From a checkpoint of a small transformer trained on Wikipedia.
Architecture: RMSNorm before each block, rotary positions, tied embeddings.
Training: a variant of Muon for these matrices, 113M tokens, 6867 steps.
MLP neurons of a small language model. Each row is named by its layer, matrix (gate and up: input weights; down: output weights) and neuron, and shows model dimensions 16-111. Each number is 128 + 24 x the weight over its row's rms, rounded and kept within 0 to 255. Numbers have three digits each. A neuron's up and down rows have the sign that makes its largest values positive.
After each neuron's rows, "fires after" lists the tokens most often just before its 100 highest values on Wikipedia text that the model never trained on; "fires before" lists the tokens most often just after its 100 highest values on Wikipedia text that the model never trained on.

L2.gate86:132118073141181152138110126104145125131125092148158125093138163089084082113135149123081118117149126092137113132142110183162117159145156090124184120133101126140124130118127103124168114172113160153148119114091150175162159136101084104147096105130092079104166097129103136089117116125130127078
L2.up86:134133086120137140158159159121081153117117149117153119132100137092157099143150127114089147125100112121129160081171144102136131132101134104095104141150104090092130112127161163105139174139158147094128154125100136135105124137120085136120125123110104104121141107123121104110134112093137152139
L2.down86:143130101132156083118178127142155111136148125153099115111108121149142118102101135130141149122104108113172162104158140137114091111076085097179137119125110132133142180123132120131118133115150149121094102151129085148130127066133137136102162137075119172123108144136114116115166110108085133137
fires after: ","
fires before: "6", "9", "2", "5", "1", "8"

L11.gate163:133105142111143135160114106097159175129070126139112089117112137151157128167101111125168109140096125115103136163135102095094144151156113143130137089154139118114106067175125132156126144130145125132154119180195145113083111137100138127113126116128113139107175112123102134120135080145137120133
L11.up163:107112148147123161181128117092122130159102145098137110079117139110136110119121081195120137139143118102113149179122089096121138115123123099136149149129127126107071136156180130128108173100123105137142115126142149146159171134124117113168115090138124153138116141089121110116111114065121171151
L11.down163:161099148149110150186136114140128085137117131153145138104113125151158185138135081162120115135141112124169105154116183111133095103113117062148116117121134096158154126183102108068134149150147155125107092149151192139118148123114155090130117133119154118129100133101125137139127122135112111091
fires after: "ot", "it", "ed", " |", "art", "ag"
fires before: ":", " |", "all", "("

L12.gate103:157138107114126148123121135145133074141103127087138118161142089144109139152134105162064112108117130099160100158146160179099104137093132142112155102140085090135142104130099139098142142120153192144121174136132143104178106126190120096135081145148113140177123095162140138119163145106103137137
L12.up103:112119097164114151113150130120128170102126134119151133104153140085144101126124146144145184140118137102154118093143131129087130133108112119113085119109054142129085156146107131129120103129092143129146140124121126143152111169127112120120150129155149127111128137083106131142161129143114122172
L12.down103:123139118120119125150127136084133140106147134163139147168151102120125109108134165097128150128143122159119118150126120144155119126047110135115098150140103152135129135150110191108123129128119117135129107137155108111070138174216126121129115157069153111094159116112102134138129170100157168153
fires after: " |", " in", "|", " the"
fires before: "|", "|---|---", "p"

L6.gate174:128136133117126125086116148144167179135129138133162105142130144130129175091125117130147142148133162144156095114122154148122099154147134126137090132109123153093111159090154149117132100097143137098107104127121142158174154141105130138093144109059150132116141122115119084108124140076143128135
L6.up174:141112127148105120107129159094124161134171183073132114129125128084148128111123105196079159129145128125141107140128100108135137113126124112175107118139149077107147099130159134141116103146171156136132123114146097150173091130150152069141149142149129143138152133141134172142120197118072144147
L6.down174:100142121162128117167115134120129112131068138125120156135112081107147109153104127125137136141140147138135114132125122106117140131158124144136150054105103100133097098084159123126112193094132123150103114106136116078089130138175161109143114107107126104157190127154112174131139128094139095148
fires after: "ch", "our", " Ch", "ie", "le", " ch"
fires before: "en", "e", "al", "ist", "y", "ch"

L7.gate90:096142126139146176109086115142135123103138123106110100163129105088156148139112156144100122143080097131157162117118160124128148164123110164177134133123105109118124148113120135117106133125139121109139139135125106118092145166136123158150115161131130119140138101137120140095087122094152128114
L7.up90:093124132130172108132112146118148073143120155118157144148138129166113181140141139119097106121099127132116145105130112137117161127162158109111167134147120153136178149136166152159152124106127115109157094170106166152094143135158115137124130169150127133154133094139108123164047123111123130107
L7.down90:105165174128164108113123119137098074160097084107137135168157158110124121121113107159102092164174101126151148164097128154138101093124166126131137126146144160130123127104169122144124111139123133094128128117085125110096125130141133117109107119133157125112139092144151106117120222174125120146
fires after: " l", " le", "le", "ct", "ie"
fires before: "en", "ed", "ber", "ra", "n", "ing"

L3.gate114:123144130109131122127103150119151142085160158119145143100096144117149134139133163099094094152157129119150107162123107137132149132108097126118159146119145093144154093125125176089157167094163145129150125162117082090132109098146134141131116134106154153105175134158141118120140117117142131137
L3.up114:128154174141128165153147147144123110112108112183092106123174130128151120122120122102194117126151109145134136167130161139185128119102112133107132119084135151121142151109146149097079134095122117100093150120122112109134126133115117133107119095133097081098147105125180133121178130158122140170
L3.down114:119129116130153128146121142118112092106120139120104128100127126113162107151119103150131164085140126144102167119144135103169119143139157084122081127137131093144071100124110132139148119101116095108126111133135122075151107107105100125164098100140157169165103108137136083121145135120105139131
fires after: "al", "o", "s", "n", "e", "ess"
fires before: "ic", "f", "i", "ul", " of", "er"

L4.gate9:143124120117130085128080097112138157119130133110112085119111107136130182125149145118123143146079112147133125169162174082096120166113120153127092147187143133135160114126129125100158126147117120146156122124138110097080172146169105122104124097144184123090109092139105120142132161138140127155
L4.up9:129137111140118096167150151170132102108121148158158148107067166135136166114122104109150116147097100142122139109136182145130101144127088122136127143176152141132127130153087134136160142158141169138124132165139138064144114160127113158131097130135138086122113141113100154134115147184099107093
L4.down9:122118120170139113108135158113104103104169123114114156170096139128110157066145128124142097141139150140114126132117169094148097156102142138110092141107102119152083112141146141130167168114116110129152089115126123119137097113136131110181086093112112095156119129103148073089161091112179163126
fires after: ",", "b", " O", "os", " of"
fires before: "ich", "o", "i", "er", "at", "id"

L8.gate92:112132093121134110141173105172155166107104137123098148126135139119137117127137108121144141150154147124097146161164154105087178153150191118129101103109128160109148114124166101104090125125122149179103150146135088175123135174131128151113116155145147094087128129142120112071157103148119118107
L8.up92:131124132117129103103114114152159139097119114151118068134131093150131125093094130173123103171134129159081132142121102144092126124147132137154175172116158126113074127160160119125155149127113169141120105102134080128102103120144172126139138125177149089109115141137118126093117147124135104157
L8.down92:096150127163129132143161135117133113125119078138090126145116099085122142128098147147165125155099144152183121102146136101145122152059175101128095116149083119136121111120124159142134074114111163152103144119117123095107187114131120132136135135140129078146118123097125136124164159145159155155
fires after: " in", "n", " In", "op", "t", "up"
fires before: "n", "l", "ation", "se", "v", "i"

L11.gate95:111134144120146138134127129143129155151122134141180145139096148129112145122123170141134161133101091111133092153099152141115150144081148116101122123147109170081138105138073118148166135137084162128106128128127155125101093140111189108134077140137126159167167126132100125125114102082116134092
L11.up95:104127106120142148137091154160161161142113137197108142126110103109157120115130106118154094131123123109126135173179081137149121148133132131124159157138126161106132096098105149199099113068123115141129155089117157095069088146165142100151146148139124095137083105184112072142155183113120143132
L11.down95:102123070123138115148094146107165162118090098169161144151126119122103114119166100101134101114137167135145143150180125131125131154117164066092126161103145135133168113102148150116161161095139134056086100099128126136087109148149089109096168174134113145140100107136149148102156146062140141161
fires after: "ro", " c", "c", " t", "ec", "an"
fires before: "e", "ed", "un"

L11.gate177:141155110132140101145119160144129129129128150112148142076162126159096122110105114163097107117107068136134125159172133101079153133108149139124178113116094098090110129130117113161122115150119068147117125090115130088113114120116110165084122141103139112158124127134139145114117157119123120120
L11.up177:140133094144139103132128120132117155135112169139165159109166185105132092156113144137134126157139150109133093148104147111136108090118151115128117127140088139135120089108110129127127146138112101164145171111114091088169135120106137107132166145144147173119115163103149120114141134149120167109
L11.down177:153092114150108174163109105108142110119118109077107157123146140155092098093141118156146144137124177100148162111137137136125124129089149152143136153157121153164118162104125112108116174104112135148115165108122102128155153092156049138108094138146102148138113146107128134115088112081133128113
fires after: " pl", "f", "l", "in", "ar"
fires before: "er", "ed", "ial", "ing", "e", "ers"

L7.gate190:113129160135101153079114111106147140104136153116161104124163134121131133114169132130090111109148075173157139113099165126155098162111115155157161137127143117132113142142137119132145106143108070092126099111077108116093133156141100146138118161095096098074102103114125124109158090104102072083
L7.up190:147130167121113163150176143177109154122108107099119118116114136138144125131103099172114101148137122134104125115081113129132124136149079169149100099163125124117110129134166128089155123132142118126168136113117134140138137108142158112142113163170124132141141129097130148147104135153142150122
L7.down190:141146144111083150117144133113116129095140163093072154124119119148134102119109122152119163140124146087101121117125096107146097113146122164158114182135120124142140125113159106112106135144138127105127087109142107110116161109119133126134132111098150147149129140110115091117106121144143112123
fires after: ",", " h", " H", "H", "w"
fires before: "or", "ich", "o", "i"

L4.gate74:120150111174110110115155132128132150124112110149142114124135152095105136129143092140137091155118137166110148138098124160068119102102163106105146137122129141140092132136141083112139122127147126134135141107147102138083132088140179100111125088104149147130142123177141155155085107115146126153
L4.up74:136178118091087147109102129119111141143131111156109104083161103132132125101124102143107133112128166128148160109108176108096139133132144111136126139127158099114088130115146097143137105176130125116091123143126164154158125152113118127158137075093100111147109120142114099095072093119115137131
L4.down74:113136120136133117130097108151115161123133115096153112116164073126133137153140151098185160169130125155094129118108140149154144184130135167158170114123148123105149122125103116142149130114115123135131120156159106120136116135126144123159119144146101191133141135137158157135127100139122123134
fires after: " f", " m", " for", " M", "or", " A"
fires before: "l", "ly", " of", "ic", "k"

L6.gate134:138137086103130140136133143126128147139132082127161111105096155158110161162124142146133146114156143108119185138086164137083118082116141133094101124132133135131106103123165094108142151102110142157086132150114134104118156151146125135126151134129131126118120142154152121086112117158137061133
L6.up134:140131139148115100115144166160101117082116132104153121104113175153169101111148115114119166169111142145096077099102133087151119076117133128158077121081141109142173117125136115149143120072111134105122147144123141117075133097132128166143150142164089090136136134143115136094125094148102111107
L6.down134:156167145147158109109160106169095164094158097106137138094147117102113142119135163119176133159163088121128115134104134134115147149123095176149113102109082102118112117091088113149146105125123134154138101124109111123124109119111078111160125077167119150127144162128115126144116108097116064139
fires after: "/", "0", " p", " P", " (", " V"
fires before: "0", "1", "2", "g", "6", "7"

L2.gate42:127152109180165112118154143114133108164115133156128120133143139121136134091115150144089130115094091155143146147128120156136109101133119106142136094149161158107145163131091117131163114130138163137127089117101122110175147086156106120118132109151152158153105123141151094145128147141139121080
L2.up42:082173120152093102113098125153142128142122158128139111080164146135147124116083121141165077145141153140131098131119110114146126117111197183145126123170126111131112097160147158131140095142106144165122144126101124124134101142091149138129124134105125148110118134177147136175146122140163146091
L2.down42:129103140119179116148139110153151102112130084156121113108148125136137126104124169119141090086138141135104127134135155149152123124123087136121093100127131127140097119117181101100099125181124097109139128107079132098103101146083151100090096155107117097091144130142156111131172119132146098169
fires after: "\n", " ", "s"
fires before: "\n", "C", "A"

L11.gate75:147114126144127128148145110136130106101097136134105071120117105095139116085119149125098154149116112133145135115091158109127155194095102154198145091128145107130127132126129133125115168107086111172150128123164120103102108128137153120105115100115108138111088084150110143066167134131145168110
L11.up75:109177148085153180120083190119142129122139121114132119099128138141101102163132165155122129140117135137138120135124133132164146130141140114133133120171153128109101122107148106153110114112084162114146121173093130104135151107120127091099149061148099131122106136088161155065116128168150138092
L11.down75:136126128113152143120104131073182096149143131136126137090124119084142113145122147158126136166174132142095122152142143120131073133142150167102158117145162144098130106110127112151094106105079134108068152102097150104102076166147151145105075149163131132084113091120149108136154123132104116132
fires after: "is", "l", "t", "ac", " s", " on"
fires before: "d", "he", "ed", "k", "es"

L4.gate153:167115156151140142137136178150113170122143102112179218119102128126125131101163136079183120095107164149121137120120138113107143134117105107115170128108143155130139124130073109151097137151128139148143133137160157164143156145118166090117136109122141106120097128103140111140153127126157095168
L4.up153:097097159098124121118143086143131145107097112120122156170155112153091110116135159172151141132166128114119106122158180085140130099141134140091158163138146121138176103138115182139112147146136137135076144084108102114152147172152114113147103102143099136125142150098152104099117122120164109137
L4.down153:093135138160122125110144143126148097108125114072124143122140158148108093095084099128122137122125119129149158064126187088141112146170165107136162117107110071163137184146133109137069130123168093101133091132147134137144096134115138155178133067150119095117132156103117146131117148113133087147
fires after: " p", "h", " P", "|---|---"
fires before: "er", "\n", "ip", "h", "ric"

L4.gate18:142154130158128124139130130084124136094106105164132117103123121164098097123098101118148094130129164125077123179125155123177117149153131092131133096107147114179153108081129136161122120121121157106165123154152143168158098124119138164119111112160153122150154123144134118115125135158162155118
L4.up18:135104105130096136145142148127111115115149144146131180139127131135171097115154133123140170138130131117090117162141103127175144169117106122190133139134146152137140147150111139135169081165137079114183090084136097125112095126126126147133108137122093132118122097115125092137114161140099114138
L4.down18:165107099129145083133119130150113127115142151101146173120104114130132132144139094170140140125146122131109116144148091100111109161149106125163112109135082104152105117083129124142118186139117146137122151147155184164154152102132126128150146128162106117157092150151134135092108118132117076171
fires after: " com", " A", " O"
fires before: "r", "p", "le", "an", "et", "os"

L3.gate2:153094111143153112114150122147118134142131169134118112119147129154141143175123140111113134115123134155114129138099178089156114146078155142123105156135116150104094079101134123124140143163147152137117111150164131172123151097125131133157102095135133123131107160136156135136129118115162172142
L3.up2:130142168080148124116112162078148148187119138118138137153121093112148143133129131154143090159122080108145176068155143116119122129140170120121138095134115147115143087156096151120181156102107107132141159135120144156126095118165105149105117120094120085109120116171119176087108120093122143103
L3.down2:156130168125116164134144143093159173161081113120157171158169132139112092125130144121143125120123116079161143120114139155129128126090157084142151092164150113150155100128161090120105163180154099102122159111132144166133130140149147133090130152135124111152152139125160131095111098092136113121
fires after: " n", " J", " m", " f", " N", " t"
fires before: "h", "ber", "b", "p", "al", "er"

L3.gate109:102128165106095099107146123168164149114146139092107142143155117093113096108128151111151152157124076136131137152147086163117129099112136134142107150141158166115124122118101096137113157181175120105132104176104120117167172119128094119137141121162116163119065106110162138138105107162103142105
L3.up109:142090172166134138136126117159096110143123159107140178133176169149109103140150147118106077151165127117148074117156126118096123179144129111148142080150135126146140123141120149174096132169089126107114101153140121096135112128105167128146124136086099153131132070148135118131097126180146173142
L3.down109:097096130109150167118122175104135121172111143155147130143125104154140136148119124100151134175129112121082169161121154104154152132150140101132174101196073128107173111115105138159156077168127150145096113073138135115144127116135132133139135104156122147106149140143089132148165120143141162137
fires after: "le", " d", "e", "re", "d", "ch"
fires before: "ed", "e", "ing", "es"

L4.gate148:145119067123141091121102105146134148123102116124100100129078118136126152126128134105125101139141099135129137154120110086130100161130147153154146114140087130112108132112101097138109133089092084132141125122160126133100132139199148123112121134067110139139088119138142094146134110112136120147
L4.up148:149133157119090122124096079132121109145142115123145109157117081170167154094108113121139126149137070125152121152117137119066116128137130132119145152106104180112066150107131147160113131157126119103115143152130170168123115155129120120129115175133134173111139132129139132098136106166099112145
L4.down148:134130172167125081097121144128127138112130109130116045154096086106120169142144096151120118103152112113163139135143108132101122149122125084156121146144123123112094141116139147147110145120115122102137158117097154160108109153140145132139083168110135189110156100076194129139118105152132133129
fires after: " Un", "\n", "un", "w", "v"
fires before: "ed", "il", "s", "z", " P", "al"

L6.gate167:137114123133152162137146141101141142105160164169127110105156098122120124160127088121117147119135110146111092133096160103143121119095071136118135130131150146148132092121119122123129130119146136097144118140158133126189122119101147122102124151144154138139118124116145100113164125102117128137
L6.up167:154140156136141148110148116080104126166092118127095139165179106139130129145154152108121123102102110103117117130127155181112101143127107129113183135131120175135185122122140172107131082177144131154118111128145135154100125121133184110125126167107107118152116140110151164083150124153123112098
L6.down167:112107104147110119104165105070112061154158149148134156166146074148115155086112128128131177117129144141125129125171141150180122150106117148133154120167144104140149118134134130121124146125137194116174120108096151086173150106132136209108142057113137163130137136139158150154124095114109130132
fires after: " ", "s", "y", "ion"
fires before: "\n"

L3.gate7:123128135158128128107119101139144152119140098114109110151146127138112100134146080127095141146148144178171131133103132138111084139094120143145151146130127175157097152137103132090111111153165170113136138167131138109061081126142116117115136131115095128158113133143133155114102120124121146146
L3.up7:116142096147080123139102174114112181147142154127130095128113123126095162133115127092139114146149157126137088098132115154094066155105123111127138080119124110156132131125137187172101119118162108140149119104159085144118151137125112132121136155147124140112136148141154121104132123164140097151
L3.down7:118138152131116130123132125164091161128121128118141129092152105142154156127134178142138105108152134149103126150140138155103139127153105103153157145121120152164132129153143158126120106107098165084146165112168119118128146144080135134124145098099124112126112133073151191087118128123101133166
fires after: " m", " M", " b", "f", " F", " f"
fires before: "ic", "e", "ed", "s", "ter", "ort"

L11.gate69:153159149168142150131115161143185139143137116165130124114130117133168109118129119133094117117105116118097109108094127124115124095095188121107109140125103148165110161123152130154110162162167180094092118103111112147101096126126122134145091155136135069126137106121114132124112185131167166091
L11.up69:114139134111139156127138153154133110117120165157108088123079096116110157123123120110090157100105154137122151104104078115094152149132090132135130138094135136103149135164131121171130143109098136102129145134109117157117116147111120117113110157112130101114120110168141121141165089080115137145
L11.down69:127131138154142153107116164111154130079132127121146183128143138107103097138105162105168118150113109115173166146151130108139134121128172099109112145127136179131104103106136138162182152126074137136116084170132108145146148094115087121111120145170129089097141141133139105102128141126147117119
fires after: "le", " n", "v", "ri", " t", "c"
fires before: "e", "ed", "es", "ing"

L7.gate33:120102099116106156149122132147079091107130110114121120163118141136149167102078157151117180125122130116107131128137153124116118145134165122134138097126112155119173136132133141122155109126102159157117122107119133149142096147097120111113149123149106171164123155104122136114131147125102166124
L7.up33:107170103120127136096144114116085117135149170165141134122098165131149175108115078133100157140120137113130116095097130115099138118142148120168082163129160150120158166132142139091148119102127135133138119134117138073162113102158122118090144109097113122161128137088137177192108143120098145074
L7.down33:126170113081142140120106121070139151139134124096133114123123116145133145135138127163090109110152111127151132078121139109081167164089149127108122134156173138144114109110140114091154184084155128131134094121130137167102112115176144145107126184077162091123149157164112122124088128112138151091
fires after: "t", "an", "ort", "in", "h"
fires before: "e", "g"

L2.gate18:096130135137125123104137117118117102109119090127135140123146114176081098142145124115138120133130177100144121122106116150177120157165135121195118130118113134126156157133129176138126128131074125109111125162150125146126133098078119146131106143105093134121122120155150108112094156133134172106
L2.up18:125148104157156106205097161132156146136147115089111145147171154154114153138097161166127147116133102147055127151127091128141138132108133104123101154132116167097117124142117102112164141104085158139140150152127123147150113150131140128104135149149079130186130176142150138112143091154127113102
L2.down18:181122104156118095098125106097143143131141141088142117161150138161150126072130108121134119094130143098142135140129137160160134161146145140174098101140143123131124182084145115144077114114122138120168131116129098166113105120078129116135147144113111114116112193141137101152116121143114140129
fires after: " a", " A", "ce"
fires before: "p", "r", "t", " |", ","

L4.gate70:128086165106102129128107099095147120118153100161150138117152118125131152115139197098159104107113130123136108108120108097131125120182100154139136139157144125119089109110146108144112103137071097134179123098065140126064144129165125144103147091112119110125097055108100096106096149165171145159
L4.up70:132102129132092126159077108133130047087116121104125165098104127146137159098125115068141128101169148110103147123155120109140119111137125130156119132159122114100165143171152120093145086134131118106127082130135139161125145133132138142156159126096134127095118140140150111121099135155089126174
L4.down70:147148180202152117131138123130151106110117125144114121151132147132130138137110116186136151188162108163125067157160121130135146141138125142097140122128107093125160093096098159142178119149164143128114122102122129156124061116146093103138138120086130128167162113083139113126094145134151137116
fires after: " Un", "ud", "w", "un", "d", "v"
fires before: "ed", "s", "en", "or"

L2.gate60:122092138132093132168127116145162125145138174110152111133144120098136126126143183140130150163136103106128148115119171147134115103117145145110133130159125106111098142111130111123070131102141173149144095184122108126155149123120108115142176184135167103125108118117116119176109089090118123101
L2.up60:138149117161152128112138153167115128140162155128112114151094184151115172091158145137078092138147113111110102129154160140155101137085147112144080151126101142137165120101152128167128129161123127175121081119164128113086131136135108134136147136125143146166145145108108099118113103135148122137
L2.down60:149128131100115149109120127151113115095132117112156096131131139134136155133114161103135129175180107131112139126139145167108089112125130092128069128111105111129155130165140144101119101180163104124173118131124130130125142092128115144144133101115131147145135115137131125146120119108129145151
fires after: " (", "–", "\n"
fires before: "8", "6", "5", "2", "0", "7"

L3.gate46:119131125139111128131172130149166121118137153127112151131114091111100142129141090102095102125148113147141130157130176096138127124136144118126124172106128145122150109111123134103067094130127146108138149095124111130167138155143135098161145165130136111153121119150133118130143148126138103068
L3.up46:126128160130098135134146153143150096144122104116079121103135094126100110131126170152127119135102141100150124135142161109146130057123113151110159117127147123095121100087118101142143097132090127172147075128128115101092184144163107106144126123127122118163091167182143130171103124151069112148
L3.down46:143136124140094158129091116102114100116116105125133135111107137125094146115134133071120120120100146150120148134129132104074141076124068137117110150119140125146145122142120149128150120099104155063072088085145130144136130113132108123117102132126092134101099116078153155096133109177116086159
fires after: "os", "ar", " St", " st"
fires before: "ion", "i", "p", "s", "ive", "is"

L8.gate41:144142114143122124123126128130137113112123117142081119166138110152154170120160129137123094114111158107141163099104177104147142114110133134136122074139119105126127112135129084123179096127151149133100133119124147154163089131093144123118131124140156106140170100127112109099116102139176153112
L8.up41:158153150103134118174111131141172166097127104150153140138148113142134152125159130113100134139149124134172160087115128096136109123117132120129142100168135112115144112129119124116147137138136125066101175131160099155131096106107148136078160132141086145150153127192141091125100156110111127085
L8.down41:154117149125143133097140104091137117123122131146123115082144139117098152074117099157166170169135138143140095105141171150140084137119150114123131126134131117146176130079119127112112157120116156105112121169115143137128082136134140160152108120120128102138112132135174130140138130124146149120
fires after: " n", " L", "b", " N", "ct", " l"
fires before: "ber", "er", "b", "g", "an"

L4.gate43:127104117085117186178118122125164150136156155096139146137123137168095157115069161128165111110116145136160108123115140117113086127170116115079170092133144121136149101134170159137146129140074171109152153148132128125151104099132126097123137133144099137139143162152141141127157108063113150107
L4.up43:103090144110169176159131052103155115133138151118133126154116140109129124149125141120137139083139131113155123122139149110166168114141124120106107083134122153152111106119156152125162143148113149138101142136122125093154127113153134083108136120148088167121102154135128163155146086109150060141
L4.down43:114136115110129148131100165129150144147090153154128133123102129104089132165141126105119125142107150147118116088121146134141082168137147169125167146152123137141139169180091121149111098117209128132107085125142136113104138120147125128159156074129120098136130163157159124133107122162143141135
fires after: " ", " h", "|---", "|---|---", "p", " P"
fires before: "\n", "an"

L11.gate102:105155119116133121187163134144166157142110136107144122156144157115144120093141128136119151120131116095137156133106129097121127117138175098094108090108081114120170131150113093104099163113143166169115137129126111121181114146169136128107121152147151120119131115154085153124162131127159105133
L11.up102:141159088097123142153163085155128134136153145120083104091110111138126116116104143126160081139131085162139065094091117106137123166134150155145158132129077079142114169129153109121089125117109079115111155171134148112108163140144122091109126190141172127110117132113104124131145140144092121143
L11.down102:137131121157162156125126124097129166126125149111144145116172120144113108106161151122096151128147119111135131107166161128102099161158143115091168136148059138122152140102172159163123107072111178144118132114151135143107111162105098113140117127127119115099108137149114145171144133136096163116
fires after: "og", " in", " p", "==", ".", " of"
fires before: "p", "n", "ar", "v", "est", "se"

L4.gate36:145110133112135151131123156164131130116145130187109124102126127136152137129114116120128081089057147124133113104133134126075121153100126119093155126122149134200147102116127113194128166179133116092104135136129133100122127112129092172134099150134130178121108125178126121133120089085119135134
L4.up36:119121178152178107188132110108136116134144118165126155102137157123078146136129121120100079112127151155114132147124147119169103153127141115125129065143098097166155124132142137151137145116112127100145155183124151112126137099141103134139143137189143112126105126120127109117099160110169148144
L4.down36:107107092139129152105127147138098102133158115113111118118124168131150147140150094089134163087133093150142139185100153107165127126108159137176150154151102090111114107113121109131154142102151159104102124122134133116101138124123125059126114126113109101125104079117099117162127127112178136129
fires after: "le", " le", "p", " he"
fires before: "ed", "e", "ing", "ers", "er"

L3.gate136:165147135119142094091138118105115120161153157079148147137138124142094162117106175097155163110089105126141126082112090109149092131091124105144147152156152127145137098111185147129146144106161124111160114116150136110145084120124151154099124124128197165117137143103108125139179135107123146097
L3.up136:127154111152143160119131125161122075111128127096081152149165129157164130136132133114127131167114105156135139118149109113127141123154153123071112053109094161159176126120130131086147111164128165100117162083130167119159156121127181126133161133138146111101128099141155153129083151083102136131
L3.down136:142114142131136186125148159065109099128121098147138151119085141158161147144170104140142125056114165109115139140153133119111073109125172153118151128098122131114115145134144109155088117116131137078127123132141180159152118126142110096129140139110126156093130120134158129154080123110099121130
fires after: "ist", "f", "l", "ess"
fires before: "y", "m", "ic", "ate", "ul"

L8.gate140:112160111164105089113102113118137153095128155170176160109144141144142090129172163141139164088140094114151136122130137158114083065161078109107110102118120096133106134109116161141130120122150117107109119145107129082155158148132148137132097112124137135100114113128118085144109159103141134116
L8.up140:124137121173144109141146131135160125116118103133114133076144166156136098142180156117143129166100131078143110132127117119103119116105133097142119136131115127141108105154120122148088127136162109138114124118144151136128156123083124116109139107155122168117129096093113113137133116124113150083
L8.down140:141077101066098115152135122149143112140185079082120152113117137175131106119126103155147123105113111116087164122128137113147157135144179099162151116145150108165148157113143133074180161152117105143125108136118098105073127148093116130115122118145132177126140141139130145109154125134107132158
fires after: "in", "ra", " c", "e", "ol", "l"
fires before: "ing", "ed", "s", "er", " a"

L3.gate174:140104109170183133158152144161134131108120136133123128153133112157116094153129160104097125064151160161119093091140142159144116132109117143114154128153123102128144124112107099125108114160126123095103120096155141155156069116160202114138119119142113155154092130157178118107172152084164123122
L3.up174:112123155120139159167117110136086141116138137141091141148126133156090084135079135119154123128140163124130083128121157125150112121140156118105152151135117110109107106098143167106106135146081155151084131105123101147151122125087138064092104143096129163153125152160122124145140157113141135125
L3.down174:139083093144163157113178088118135120174156167126120116114170114149092106095129161093112153135116132173113083083153142143111117117122083149128144157141108150129125112154122137165088116146112128111136175108117142133158128157140188135118116094152106116148089163123125134092154127113113137100
fires after: " ", "|---|---", "|---", "s", "es"
fires before: "\n", "|---|---", "|"

L6.gate48:156119147127161118065136073091126099133119127112117118137091115122129132173135073105149131105125149154131128100116140103125147092126126148168128114124173167154130167172119105142100111110150122121133152136139159152151068140160152118153112132088079149071128145160119139106131102139101170126
L6.up48:081128138144134163111136134121131078123125100092109116164105147127130104167120109182154112096175127119153150101129086174146112107139131107106118107113141129095155114079111146114184116118141139162107160159155151145149191110145133115117148136178112164127109149098109107113099152101128170137
L6.down48:130144117129094168119153100134091108107162124070140138107096129147117132147117094090103148134146119125138095139128120167130110080158164107130116175138140123106099088110143154111161146107132174094147126154138154149123158112146107117129193129115135115163096109119151118149117162123135130153
fires after: "ist", "ol", " g"
fires before: "y", "ic", "ist", "at"